python train.py --d_mlp=2304 --activation="swiglu" --norm_place="out" --rope_base=10000.0 --parallel_block=false --init_std_up=0.0207 --beta1=0.9 --beta2=0.99 --warmup_steps=511 --doc_mask=false --train_tokens=1378000000 --steps=10921 --dataset="wikipedia_en"
MLP neurons of a small language model. Each row is named by its layer, matrix (gate and up: input weights) and neuron, and shows model dimensions 160-287. Each number is 500 + 50 x the weight over its row's rms, rounded and kept within 0 to 999. Numbers have three digits each. A neuron's up and down rows have the sign that makes its largest values positive.
Before each neuron's rows, "fires on" lists the tokens most often at its 100 highest values on Wikipedia text that the model never trained on.

fires on: " [", "\n", " \"", "\n\n"
L6.gate2190:473456476463527456492483482388579456485543506467610515546399497503452539483507519519516474447460559455507499516524454540532551469426502493422478459573470580483580626579390454541530537477481448464536525551446480508466502544451550513573572457494470548460491494519456509509436489512472472536404474495569495551509515445553473423514425438516494514482518502464528537497443473462464550571640
L6.up2190:490464465561542506446388619536531456534539510444524466431517597454471490606544519468492540479604524475502580412462568544509445511472464506482478446458450525442525490371494489472534459517535510572593498461481484450501539513545493438537528408381494456462521519452525444592568481559475522493424603526556554496541432526576435489515568501476434479523563404514510441489584498464562590469547

fires on: " was", " is"
L4.gate11:528422514512578467541459473496452460464390465445508436568575503431533487563489469516516435544530547531479496459447472492467473442485546465528439591443489466532676558571533496569489511486507490497429588506493567441495515466502490443421502484534483514612421469425447512459475520582569534507553531472512483486466584583510488402492527483450562552420517495582530540568396391487542562544549
L4.up11:515596469499521497448577515526521466476511490540516579447508398652388518487512596494516507465555367492494554631560487604507484531538533504580415487511403449477466483432496446449441460510591514580552405598544482572476500450526471469472516516456552528495554506557566501546533472494480632516521476472563513554391506491440493492514553491438476491500569469561546617511510605510588446565444

fires on: " |\n", "\n", ";\n", "ch", "21", " Park"
L4.gate1787:435471500497581422503477465542512473495454554452490452502547544504471500537500541488506417451501495576540537521568482514507534411534493469458584502562495497435426455379482587484616481577486520538562483551460445497477409485448569549575586453536430454453579493414528529479489511468439575529439636430472541460403619465473537460503436522481508522569488490503511505457453562510442523536501
L4.up1787:473420444470516485518548437489486541537518585597403461468558439548476516489552543497573504479507457515458475571599468512507525498498514457536520491566464573386457436477523476546471509570541518565539524555492439545381417447463474546530550503418470512416549495517537487488608454477480566466494518476588500503547569527477516414500484516550496492536473472712471476504471506498463396505507

fires on: ",", ".", " both", ")", " others", ".,"
L4.gate234:496471473495472545511475467542434535518434549531509454528452472494525404549435439553553484502447399536486531507487495637488507475492552463529456481466487516468512530581516471551477612488456486527538605582502538530526537505486552518439548477576479446460551506509523493524503467441541424512427482492571536497569442459520491474588493539519477524515531535451588481507473472482407407488428
L4.up234:460495498527389469471510508553546453517525564519453576493560518506484456542524492539613470504514507477514533459474472575432491484509498599407565610528522555532493491487582458487524476499448474457550417489496583460569513512516399466464669461485458491530408536462497499457493487476483491570531470389610569451435492486402571547495473446451448453475447534481469484467460461515473475524548

fires on: " of", " the", " these", "ar", " his", "'s"
L4.gate702:521439468447446539533471533426544507453527484506558523506464518359525455439401569495433543557465559466449539444544567443499404484555519482501547598464549341544467483447465493528513594421462469478539462424414522429497557455568539528550473434549521576520477450550586517488473453463488430548420489451496550516491505469476534443535471538523548534556490474512420458510530551471603525680522
L4.up702:526504454518535606586458428531439504453521636529512573455529591540557484548480478548453530437476527509604573459445496502582558517404588479472409517517514444417493470445503523479512426593487537527463516494457537415519567505557480580438558494594509503512459649481463444470506476431505461543455555452475478503504464613569556374500612527486460435443437540539425467512535463416459496465479

fires on: " \"", "|", "0", ";", " votes"
L6.gate2164:513476519510596360475553483553452580581446510567523527548524542582550499519509500468573587542491437409562508520480515548451622449551506509570548531569512519467328637582508398553535451486503542575470524593427573514533466498607516517534517511507507439494496516575541506423503507458559443497526476518539591510508397493501570439510441535496607517569515413500520469428565461576446473624508
L6.up2164:550455526448519472549449581509508486532615443511461499444562504537514495539497524455480511528528453496568493602539520496513446565580582495469523603532526469570486529523505461449569516561501496485509435484531496558474492494430549466640508561513484534451464437527582465475524469393487497516535476541500429493525576430453447501567532426500494510563543505377468481545542411426487526432515

fires on: "-", "97", "8", ":", " Records"
L4.gate1428:507516547514523518471507460549533479507603365498494559407534509467447425472503463503523506503471621489511460515452486521498498445416574458490458470599474492517457554502503460490468523499440419466548527595457558576473499546548555527537482497472445482558471499419558523544460454466445468403488476440473495525538533438538564455508483471502469525514491498559546595432544382434478501517562
L4.up1428:543503468511595447618513444427525402528543544528511516600513502507568519510509482480533527527489525497517591519491439584501517478567560614442552534480508480561495462469438508490455506456449528505520488533593475524511426523478516511543564495609391468464558446491530455295551486449549379509541524535562482537497525498530548502501441414488458485542460536573469459545471478580520523519489

fires on: " as", " v", " \"", " on", " o"
L6.gate46:508518519479497387481504497348515377550444537450480422524468519532498418404552506497451462429543380493525505507489481411503558451469548506546487545546493583520502585598474510563574493490480621516370512547498520532522463515477497501451521493613465467440562526552443462427571499469552487470461488473562486484589545426504578478563476516500460477551560451483521472517456539463474455443425
L6.up46:545480498452450506550576525558501546434486539536508493503465547497468460477414565452551474430550554474593481443450430464418527487492519520497447480527549481484498495503468505514476545479525535524478473523513472523552452507389433444464573356484445515424472529511488494468452420459420537509517415505425425503522449434433568502504461537488545561540497497512569496555513451509566623531573

fires on: ":", "ator", " producer", " by", " |"
L6.gate848:413464551492466423539505541507490537517546485496502462609545514547467337525461497563585511538574458437593420493442493499469397386520534502523450502515563559479530518533511454582474485461439524477424481444492533485555499504443448493472458395517452473505542463453532429494591499411524454504485485491569508510454461519489559419537412488517518501506514450492442585644510536573472601504542
L6.up848:433516452462524512522529471465492467579416486467464542545520377558451454490479468559443556449477394454485467418477476610480642495563576590490485538522402580524480506468533468510542574483543452478488380541460498554513520479610641437506488493531490506539511444513475481507416495523485458530457469507565579523542448500498536464552566476547552475534489462482555447497484527459517386620539

fires on: " |", "0", " was"
L4.gate1011:518493535459485480495506370533537453448467501551505518525479436485489475442458539521503574510492464510569486525492428506490433552562487598451484570513568582518528562543517403494509530503463637504411465552488554420538498435559575539476605494522429504485525535523513591549514446440542485576576600622462592533436598503565550450467513527512541612456535462483529625439523583562435508532569
L4.up1011:572379451448467499477590613569498422434608565497507470422491576431630495443484420394423518505460487457516554434512541422529500576474487522471580565557426507555473471519451474537509526484470510527503483569522532494502377560547555396503511471435561527507461541473500574462497492436464448451552540498486506574489508555442536470512476539550528562527526497471461511470464457490498533461543

fires on: " and", ";", " while", "/", " on", " as"
L4.gate2151:552454506520518376494504517391464532480495500474513556457524431480575475469530511561417485504429500484510516509523512546458531426513626462509581417494470512604512496532371509572526596508512533485428479542479518504490415500445515539572514503608448599497480410470521525544498480470462396517509453486471544577464564377488621459523478508536595536511545534486625490534497493547519493561498
L4.up2151:599481466578533534566485380542454422465516543579523517449517538548605511490532544528492511494540556459525490478481503610447582480497546429487442411485537469595518487498456411662500478483530465466436633438461452447588458642461521455479541554503417585546443454437556463460539387526405548532439476433497419545477503440510493492474542417475618483440541529608582445387445486455462578531492

fires on: " is", " has", " was", " became", " become", "=="
L6.gate61:517470482408545560527456422556382489519537526468437520473427481529460517568436566587587536433410515537512473467494542546519515482548465476539574512457599438509478569542463451489443469442469478448573514459493516459567430440509624487449568461555500585488527483518435519408537518532493431513522533457515491496493438551472493487508406498447531514493537478539509498486479463454438532557555
L6.up61:522470560569459454566478530459600406546518419483468527499643541394523464484558511488497460593462435472534525492528464536512574517446524479435507473432539548535475478494534513393520513494613481487502478408473575430453600586482469520513405594441519546492518479498490463411533455438518564449461509446477543513510533409483598517526511537418459559466439511480555622542480499498551481526456

fires on: "19", "–", ".", "a", "U", " Grand"
L4.gate1976:506480477480516529491433480417416427526452496450544545511529579558501390547453531385596570528415585419453440505534426605424491539595522457530556535562534480409499542520534458593461477458470489534392489519489539443430528501530613516513480414622471521481510451487452520465454471447528455507467549442468568561465611491465540440481420484434545561441505528501454512545494431547447516538442
L4.up1976:473529459455492434455534607550451515505470473502516568394536487570503477550433469486454496546467444482536382439484392594511507584556437498488547489524554567559493582534486510502509522466513456598378445461417505423513487466461487476512516552612551476448523475438537533509497462445597445468505550487471433562502582547446407495449441528493455492480566517508547469470441492572484458595418

fires on: "T", " F"
L6.gate244:531466497564474449590487575543551486512503490409422414505580481557509495486502502538495468466450488432491445518463460490499453544379639415391499402529428496524484483476536522494473568448540666428454499489541595545558472487432472398497523487558496484528604388537482514526570517394487375541480457473485500518476432529544571611446458510508435613486492521477485460556579520535478455538493
L6.up244:537482518482423522503560527427498556494556488342443566472545604554529552491585478531496434491505547532513525441484550439579450566473579572560551442503489518439491462518448434503440541496511619429532542484490540588535496414469518496457475507442494529512546473505490454561493534598495400579403458548504504479448443525410456493457529616527461445683489569446519442588558524470525422563501

fires on: ","
L4.gate436:514431475537582454513512452526475515438490540464595559463540501499457467468432478583592543439448484489516442457433502510370497450451537497422490477558481517489550520532544549516526570487457495502464521487530498480471414500563507564497484463500479551516547473566520427434468517499585537501494437584543566495408569501499502458474537505446596593529479544468438450489485542477492491576431
L4.up436:450514467478433531482511509469473450465544531488483508534484433498440488556493470599491605445537536558571500607544396524441416416434546494504583551444447603469523499490495535541502549551479500565571551446451561500517546465521561548581444406434546486492460608474446462523463472594540540538540471550504599476453521566571483470466551495428566521386535541503455476490583556518500524526503

fires on: "\n", ".\n", ";\n"
L4.gate1422:460413498497493401462538480499433446528459594435567454449404556422409534503439522497512492452495546543593499434493503516508566406500657614462521477546492552431517556475464452590533548597498472522472489477562443519476461484558479537478500468515554488566525497429477531537537480364473501530490442477508539526526581433574527420608554510462480513541527396585533485445418550454545557572463
L4.up1422:539512514473451509545495543534507438531546531562479496480435534555501543614444518539487484436548485481461443439493565461512422550552496497443383480464449548417408445448525479534612401584437571394558463468461512452449513467594480545492477501481504581496450630514536489545627602513551482489560538454528488437530469542522508462501537507565480569535484505564545506529440531453459534454561

fires on: " |\n", "\"\n", "\n", ")\n", " |\n\n"
L4.gate1342:561539381539471492411475535461456529503548519395539506531523556430480552593533507504423460472407493469518602493505551495520513442558514511473553491565537442448555449391537510531473560515566369432435451582526325531500461477544553420588535569530597497586495470445560493479522530454476473484475480510428528503467564556499497529462459486504471546567531499509422508435515600559541500478374
L4.up1342:459413528510546424448557534527451460500453488475549478567480526516485474534484536560437442454549502533568519539560454641515444428480465451471468517593510583454512610500498474517453527443417506537526462467537405510390469591445665544542460553527518526488473451514523482525470500496513500447456587399526570527481570445553458508569510546455545523578506525526544505453430513606488474621496

fires on: ",", " in"
L6.gate528:493492575499519447525438427420428431452439475406522424443497607592591451507544464517448457534525414514359411563545418548365524560364510455577474489504553440445433532464398553556582570492463520503510500535419509492587457557393536614450470463577447524465520609533454589498556452523482470471486484528476584467562507507503579566487560471446608558529541524470532540510503508483431511534481
L6.up528:530487487471552514542460558500464523315509413474406492447542546495519511572455390549529549519524482472386442442457504541467430503422511457516436431468470576590417493487464573526595502580492566476434446468504503446443469421473570522566512477560509471500530454572477535546496493524511476434534368450563542473481515544495495476446585542399511522521557558437475472490496570460422538489366

fires on: " (", " ", " place", "19", "–", "%"
L6.gate1807:411467443492483548590472587526492440498408480531431521562494489535554412520530498560504502484451497476518575427552463469473503560339508533520419472530530496545510514500424407547524544436381453597530546477488551427457484559487581550482459606492470504537511511530519434417552527484663369511483609513450621557517473550526502470487461588501480706498520579442482495512527483448500471554520
L6.up1807:533455407461588535533508543478504459432503444500487530583577557590480502532508509487492503459368435510453500533529507445612559526431528566508475476417515502530501538524496482569565540509420455479517475494439556450481495524465594507502546498546529436570623528556547529509473479457481466476597561479388544476542412581530556499460457480410513531483436546478482399482497506505448537495505

fires on: "-", "97", " by", ":", "8", " starring"
L4.gate1682:557505517560496428497478490503553480548500538400447447497484544447465419402447450569427464471464566447600499491470408548476450469412542557449518441592473432484490515513517486480529502416557564478521509476530494530609538542519487470544518482498450518451473523482476443489419502492502437482505501472484473549545476455460619526537419419549487536483514505469508497484460472454536428486510
L4.up1682:517532506528521472499528606540454586591502605503506592511550546485472500608458466498466478470537604602456573416511518514461490446496583543527566508487490496555434513542476529491567508498540442530487491545499592518421410593513469522564571396532427450560488416471544523561488409434495553493421585508551510467433491522455534473404482527511423546608499584495537413453568497516585480495608

fires on: " |", ")", "),", "—", " as", ";"
L4.gate528:500458488520444497439470554518514464497538515493463516562577564441505459427463493485418461454516452433577465511560469465423437428474545458521506455517460563516586577505490548561537565463431551497500499577504494475456436533501511517485569525512479510543512555505537481449537479453536436419523472487492492551459464480482559446574539441578470474468476501533532524460553505505489531445530
L4.up528:603553462533507439475464499444502510517525583462487492553508552533503426499533493432483539465529586457534504471506522457431533414573533485441501416580540502511575472443482396526460536551457476529514527552470513441468494533568491526570551502458490459509551531414505476548482482479431443394585459451505540527542605454531531516523513564568504465460500541544558498481422484605479498521457

fires on: " |", " Date", "^{", "(", "{"
L4.gate2235:486410469464523459497484526504511426521488489406525635532551428480448476511524464480467555519482508474656405498492437458475409489459514369468388567443494480542511536445461525461510550481459512438469602455503525453484488506552439483532387494485408573532461464435461582451505503430470486489492525421522512519465515450475536409549539418453505517497536477528481496568479543524553486482365
L4.up2235:592547483401518486496531492514524549495537416505574515457520527469504489511453525453398489467474485482536475487570497520467445521491480457459435377499434538549436558516421523458471560494457467545380549493515507479597428419542502541535516529577522611521543534538507507507517460422415499458491672582452509491519514440420531459484456555498448522519448436460420404447516525483596441513480

fires on: " |", " and", " was", " is", " after"
L6.gate2039:486488513502494420576572414550502473481420516558494497641518495459519509532524409517558499560544475618451368464481504474422504488409426442588406428503546558464539576533457483603480466399508577476560457458569552486536584444555605446557408521454380533524505482501517492554510444611547521524460400451432437487508473440483470503520506450379673598485527427520484507499475479537521572531511
L6.up2039:447509508492507500509485489469445526541509500521462583579516460433456565497523558443556397655543492566519427473584561694519535482560484502536569439523539449593462532445517492528550506482510497498489491435456523540411537552604603522502527490482496436519485543519571569515473466515508470574502502526452568503468485473507506508511551356475612539396497500494474538568570477456457569571556

fires on: " \"", "\"", "-", "8", "3", "12"
L4.gate1912:432550491521518477552522430535640504470482562469464533439507454573538537476503517552482439467524506479522482500509407603420492383465662520475551496506633549536506656522523493510468510502427510447561433534521491479484485535324447510547508544482443455544583519483577516499483527414516504461476477531504497466548585515484581452511535508457537533419462473428532560486489448598484470493470
L4.up1912:478466524423603467451424530449484479532559523541512502527449436579456510522495477525507495478486462500502599605549462507596510566552482459466494524570499444397618526440476479570479513520417488558451488525487505426502575430513592582594523522494455511507548483604458535485487466422485492591443556463456432562489473473460473461489458446531518441530457462527451509598460467524458477501457

fires on: ".", " and", "h", " (", "z", "c"
L6.gate1455:532454474468462539568627509525505527525480517413493556483433520475511473489473507595560598542439490512598520472461430461442470353529575598456475532518522529494488542565456475532430544447552461573461570535644544504588481515556483501485517474569514548497528472475564562535446325478513532449459464484502500343493564591513459500399534496421526514546533446472510507537472551470497436520569
L6.up1455:451521455498536496534463589519508440458466536526517509518506552501590594382445465577557494476524490479523384557582385554537488447590492519463527502542454568505477537518337526483490538434530495491370551520507516501536519510519464496538505435476481462537533487490547445563450441571552500464460471517566479446488561594453433532474478511482548501471476467568407433540455504516484465480539

fires on: " \"", "-", "\n", "–"
L6.gate804:507458490465506484542538470432467471508545490473608568546470568403441467448549555488498496469466430585604574501470430544526460474486492506434473460564492528480441560546531490459490483508407557489551443454585546377425525517444460457615487479559475496450516455453457565548499527529469493516515515508496430481509504502530528415544510416605545520462497421484443517527433423565464540437518
L6.up804:562498524451564539464470441474461520422515508514553531481522543500417534487603501457479412493520517513541456458552545524476495494379551457442557486589507435470553501452546596502597443460484455516466496509551534500397508582469521478490518430553476496586519504482471450528447501457441505475535672436549421512479544508608385460567533479533510465493506476468461535585494516588552555420518

fires on: " |\n", "\n", ")\n", " |\n\n", "'\n", "'\n\n"
L4.gate476:531498353431528445479471549563448524543475510452555474559516552500537505514555462411429472437508458545507534526487564532539545516521424494506489487524486484443479434389518470522428520544499427462469465505551405516463495489520554492566520493591552469564480480450518483501520504513477433431463480445472470489436484536455486545484475511455374536641512508498480509468458605538510514533439
L4.up476:492453534455468482439595507528432507487475527512500447527493557529495471566504615550535454475484466496569506585592485566516425436464584469489552544543513506393536581482455492533464562440469517524532448500462391473462477520433644466528525528548563540484504520493519533527492511498489500520482614515501634491528531403537494551594503535464516526440542544514530514412558472501489469567491

fires on: "19", "–", "20", "6", " (#", " "
L4.gate650:513504457541461434539536521536497466471418498508459505606448554534498428539500526497502530565432429485510555487551393444470534556458530508504419472549517548518559544528450394456520519490513488508574591519547440454486547477523587485421516509531454519500589506513555440522409479528593428528501490565445522524526505533499534455510507561475549609475524513456502515474434545443440502580508
L4.up650:541525509465451547538497474492458516448510451468488505525501454513455476483528495574430471512426482477565451410463436461438465566515411576518449530479484529531490538494431501425493477476465509480546502396488497546482481502536582494487499563463487582518597428487484507557604507501510341446430441448418529558531413568471494481483451512436533516571493510428470447492477519490487409469447

fires on: ";", " as", " |"
L6.gate550:519479504426521475507508450459473552533425570471422551506516502601416513436511562542498505455462485553477490557470494553438540514506588482495397524525472499447514534548473522478487545448516534553515512554542531456544494499514511418435485487493525582513521498496495546478468463559472541550491486503447454513535553451510576480536529572512486541485514540481514563498495513453458564540543
L6.up550:436479554503575439507494535496472519557504424568448499482507507498462509460539429393417491557442541469447497558552452492460518536488410460441525545435541520435524500493462619469535458560466464461548570616457539491500549497537501436450509537535431530500470439517448536568481529532522562394582406484523521450491550543603496453500527533526515522512544566541501600531575491394517539463465

fires on: ":", ".", "′", " Turnout", ".\n\n", " financial"
L6.gate1329:375509476501567529492513536593464531512462529419630536451618400490610516510629589534488596460462498521477481414459512580551572505537559461496571432542418530517459576487456512498506497489447563514517498495502545509493573462463617477433564483534525503518477559516450556546462452538556468513428479525545525470524505519441523455440437464437621515468504452582528380511625621528484498481534
L6.up1329:527458434466641543454487428546518425505566363525495520493512488522445496546484522440434520480532559496519521464447508552493450473515515502417469517542594502550420529526531531579518559613469411476412565543383518558507516433512555484463532417577500493529487544504539409417513441484509422458452540441493646490441490479477489498528526337502530476538466512580485490564503523558474523461520

fires on: ",", ".,", ";", " Mac", "r"
L4.gate1070:495448487535553539551471452553545475434492544551526476532493480567588370459501426524547538487496486510497461480522488556496471402474561467536488439478493425515516534506508477424489511505501566439499434425599531504458474485398596459509441428533454589566420481580526475580529546505557460516490519533480463503520456479598599524460542512422497567539483546515509539497559585550438531516523
L4.up1070:489530505465501443497428508486530501470452500577465549457432541540554431517457488484605497566548605466476463480452467475482449626476499523589522450544419491545434534520565460493634498616594495509510385556500568441546460544535377481539504454496439520495527476528519453557458448502483425486435444445591477548547481499512440514396447499456488547515484603453587465469491539625488535507394

fires on: " may", " not", " would", " can", " also", " will"
L4.gate813:455463454482445536534543581432511484426441475448448497543578540565568402415478499551518548508435528532521508484500503489494477566442405544494568478510472441438530507519540515395589560488543518489384536494522516547485476462384533542589433486407623510539496554510469461537429501469525498466558550517475565473457526531563525520528559487476476515488456526472485553456548569603560598545598
L4.up813:503519480481472475571455567610489481451526535571528485453426571518490550482533463575536422420526435530499426622525466493507522580611485579517530587429554578430433525503509473445437500530499489549562502498475470504478386510492465440507566561486470508449424539525553442437481487510415486538557520468577594451435601576530431557500537475510479418444533470481510569451529490567502527488466

fires on: ".", ":"
L4.gate1697:457484456537457526426532618483457493443434490531578502522454470532520451508518488520509561507367484460561450448508430544468487496451530525579414495595549481517566595498508456591564489488456570507453541599658492510531509515514552526378480473590567460436525532421543484409500550496515371396558457597549489510537514515432533455401456456446619559441473485469556568546542505438499610487547
L4.up1697:512503494412499494476504485461529452558504527506510479476509461594564522416493484510474447472504555439617548532503457678494470487591523495465507493563529521509456558511506556611512492492463518470431525468508537446432427501480496517580598491464497482446478556505502478409471453437534437474522492524483516442523487511484441413504550463442503523523490500466451456563546444570516470560499

fires on: " in", " his", "7", "0", "1", " –"
L6.gate1342:483444485435578401514437419499514455455467476447496449489543537418604388596484518530526533503556489490509504553555505557342523543476545463539459462525526582470589552447437529522478483404512531510542549559531440483481491658498528590623535512410545485548465456489442549457452516507459534558529464421547525517447555491503541528489525440434496514465540490455474579505569529489580590520516
L6.up1342:378466627516416465556580507435479457507435515509481527427532454434519505478615479529463520517497393466430538544475499574502520444570458579514456550446578456600490508476536468559548489508547481546451390493562462496475590500479572550513490460509545475541485527540476559529539489512504505557454542562490502515555477522530453444493493488500429538489428428504506496576557408516427515472603

fires on: ",", "20"
L4.gate2302:492492588486500501522471381489422434422436508512538576560542547551588492494528508504576435468476438483487531471509415490420515504481528504526474422516465515388475671489389424498521510499493535501582377424500531404484491432425516583453485455426398513464526482500475476502433442554501448533461466434543535500565538458544532507501544614499527578569492499473461464395509504468474523544562
L4.up2302:468539489554498396505508409489484599422539524515508480506475519454423506548541538563550503464500528548489540478446428419430473484529639455537559544444545576473467555496525525500485480499365499479610455489351545473488408469474577530575456418371457523491570483409503487502491560480440507499505449473616557488544488604530552455476565555474655485538457493425478488416506425475442486491542

fires on: " and", ",", " while"
L6.gate971:533433471489464502448473497444475493421545575460461509634538495456491439571531509602581550534606420493489534620486437514441523404485508507459502465500460480402503548511485498544545603492411577473401501527554466427523511503539517542491503457517522662511527582440510433418502506537602527487539529468547493535477541524463538450515488457562512544475511470499572543493574468496489526549560
L6.up971:543449406473556517445507520494476491402568578477467509546497450465481434476450485521540512543494573442549408542569492521447445477496554446467534473501565506493539461520503540571575600555444544526472550507483494438537433563545511477506566496544498594527489461457580488488500599526479527535491554448501465478444532478427492474499484418520545603492478554533541477485481481533446443503570

fires on: " |", ";"
L6.gate1257:453433479509498488532503495494488513535508543495572533513488483439450470455459489510478501527555507457482504495462496425470433538499556548515597491472512542488429573476483444432559533456451540487555511405454508421535528472528526558497494501556491387594524533427504460451500541510547533541486566524453488504541530439588513546554449429569498498564585452417482508522494567513450481507597
L6.up1257:590477519523506457490506541591560517430485556546415503484501438574494499511594484533422516546576469509512489391572538360543470502554512490518480483501555428566514559534399505523487479478546556468511482510504520458603439514520505491485522567567521500510499489438532500583471461450468542559517556559507471509500588509527445525487487553544428538491580520457525509462535480545541466533491

fires on: "'s", " whose", " |", " have", " has", " his"
L6.gate252:524455533478462459414522492528518496462552508551456480532468443460531504493429543613384545494443544515519490475417496547487491546435549540466481545523614418483455507505457523471499456500506525564490402506561480615492488599532497560457518401510468456511617436500432564483485524477492403472524477499513553581535537517509489424622440509426571498461527552554500526575546664532558567491481
L6.up252:481576593463571518530428512562524465518442457526505518491434468508410483455543489548541503472487468491564498517535539446464470598475480501437448546441484501498407477454522509453493552462526536409546476543499467577475501615478419539461459492550407545486648562402547481535584548516503546447369588588569494465453545443637584566538508456536463491485491529545544502473493514483436536422511

fires on: ":", " (", " by", " The", " Sir", " the"
L4.gate591:497467485466480478480540547478472471502430456468429505547460485420464244519403517527461591512463568457500478494524455589446513427485557513503454580501519519464502553587430406504449491516457510642404558513443521579373526477474495606480491388444505488540537548415470530491423436469496533524517521417578532598516536492487522456527553501499569419440492526387458560485519425424504484525527
L4.up591:515499403469471445461451585507545421591511477403537537522515500416432417573502470448477629492504549456517496493464542525441524474441557466454543617495506520495491458516510398598533582515440399548537603476472589494429601478458474566469454470535496567544563492478484439512490559488511431552430500509532536516493448488413483483560512452554428438448468488371496532431452415459507452526488

fires on: " the", " their", "'s", " a", " its"
L4.gate1460:447455527470541486541583540492505493479494526489537464517500531532490458544496468616450593504555528470504453548470480431501500465514570515447517569511492498479455562547382557468487618428462495543481515480425549448508559501479523515557503441460495562470539394557538457450517492462581558600448514492534470448534518473611532414560507539537527575498488546458451520524493523514538589520577
L4.up1460:458457547552553528438480461496489496484495471480482421561600513536383404502403577474452573518473605476476553474528479482453465470504431467456411548554541510483516487455539500551490500558516532510379516491445492480442533526466530598560504455570550627561566382436484502514441563470510535524493531510495517523483554449564528427534554519559486491484498514537434532506489522531537481539545

fires on: " |", ";", ","
L6.gate932:491554545509565479483415533488391452500449413486480533513423495533575501452516515555437537438675471498518566449466537433405537507552618476544471510474553523454477607498581448557454562506515507452539503489505567473502532495544532505488455517539376514617441597451519509459473421492467575648460486550441469483600471500529534504483472490510487580557510523495505546438577544506537487628491
L6.up932:576520411551532509541523503474514325584474486552529578507551466493545477514487490563276532465452457431500552357495565471509471518460540585519466422454473496599478518482457433532416490544446426491487506549510490483509425515590375436502501523554530552560520546532505518416499475517449512457502475461464458492590493448522515518516481512535479520469498449496518478440480550526462508529495

fires on: ",", ".,", ";", ".;", ":"
L4.gate472:459454476551503419535467488518509478443538534433499595511491487514580360510473513601546494556491577422515553477550565503400450471578576552539447572449542517533480502529531384472540535505408545459532463422484537485462492506475513538546561414437507564503522536513539481493494429486502422498481496492529558458504508417489578456478545560517558541499496555447499550591540445536518551436516
L4.up472:541530445492567497529442485455448459591547448485500531546452475572526470509487469485568483431605490472473511543568477524546523582527593557524467475494600506556423529424514432407516472467496432471591410571485520489578454561534493406527475476346526488459503448522482470501430566405526468583540445466597495446424439485441568453515511511551571489507516545454408426494499480593531565472433

fires on: " |"
L4.gate1693:462446558537476504612535428449403491453470528430480510538481474505408458490516561512468523583489507526526500486509528567412423557459500401412447604524581552420477514511491582482436446490451600479440530408493495462479479472594549602483553452563503523551465569502508432532371499527424514563572517570580489506437547495600553508617555511489521517391549520480469453521575652518552589462509
L4.up1693:565470509539525568602507448485469465465505541439417517579457509490554458457483500479457546480468535523517523537401509480518517577457541412426480512429500477466489527466528550393381514500443519545510577525517419480415536522603534483517604519511456531613541442512475475550427515528406444480605434618538503461446553557507429571494543471566474576490530635589360490492512604472548451488427

fires on: " Sh", " the", "H", " his", " Sy", ":"
L6.gate1393:563395515475588455523466532519519499522492529529474445522507520455541494539507526518437493609601598462594526487423517433502387452512519535431554463578459507487502567486385483488490530424480572524429426492494564472539521457567509522558468425501475655482524522407563515503619509503497461522449561458487564545426552472473592525563505411475524547457503567542613626536426511518495484593509
L6.up1393:509471528434490410506470504466519503456528620543575513434590541416512446561486476549541536584499495490439551612428536511510439437459491480492393464511490471490565513487465455441565449515534528537444473546483533473519434566435620427550475550491536429488455439529472530499524498451530548453518494460506495471456482459620618485508501555531507481407552596514510589476483487530421464558470

fires on: "'s", "'", " whose", " its"
L6.gate458:445427573412452514514520546528492448425577458544550437460463560474514471477585559523474565527477417470427408464491450537449525482543503593491557480445548548488459553484529465463493484519439608511493504501493534424421480586412593514473490516548474555533493464508467571460496569558556502534469483484530505547567517529538535476547466473525464579545474375565547466508528460540409477449554
L6.up458:451420578475540577520406485455499572477492443430423471573543414490504347495480434455488544520542522434481511504436404511469567418408535445459509460499495524392480485421493540495433487488404545562443558501551423466505493508661569502573455431519510509555416533569339554458443500541496520450470523563475463476447590425533554478533470531515532495534538551502475501539495546484445516523534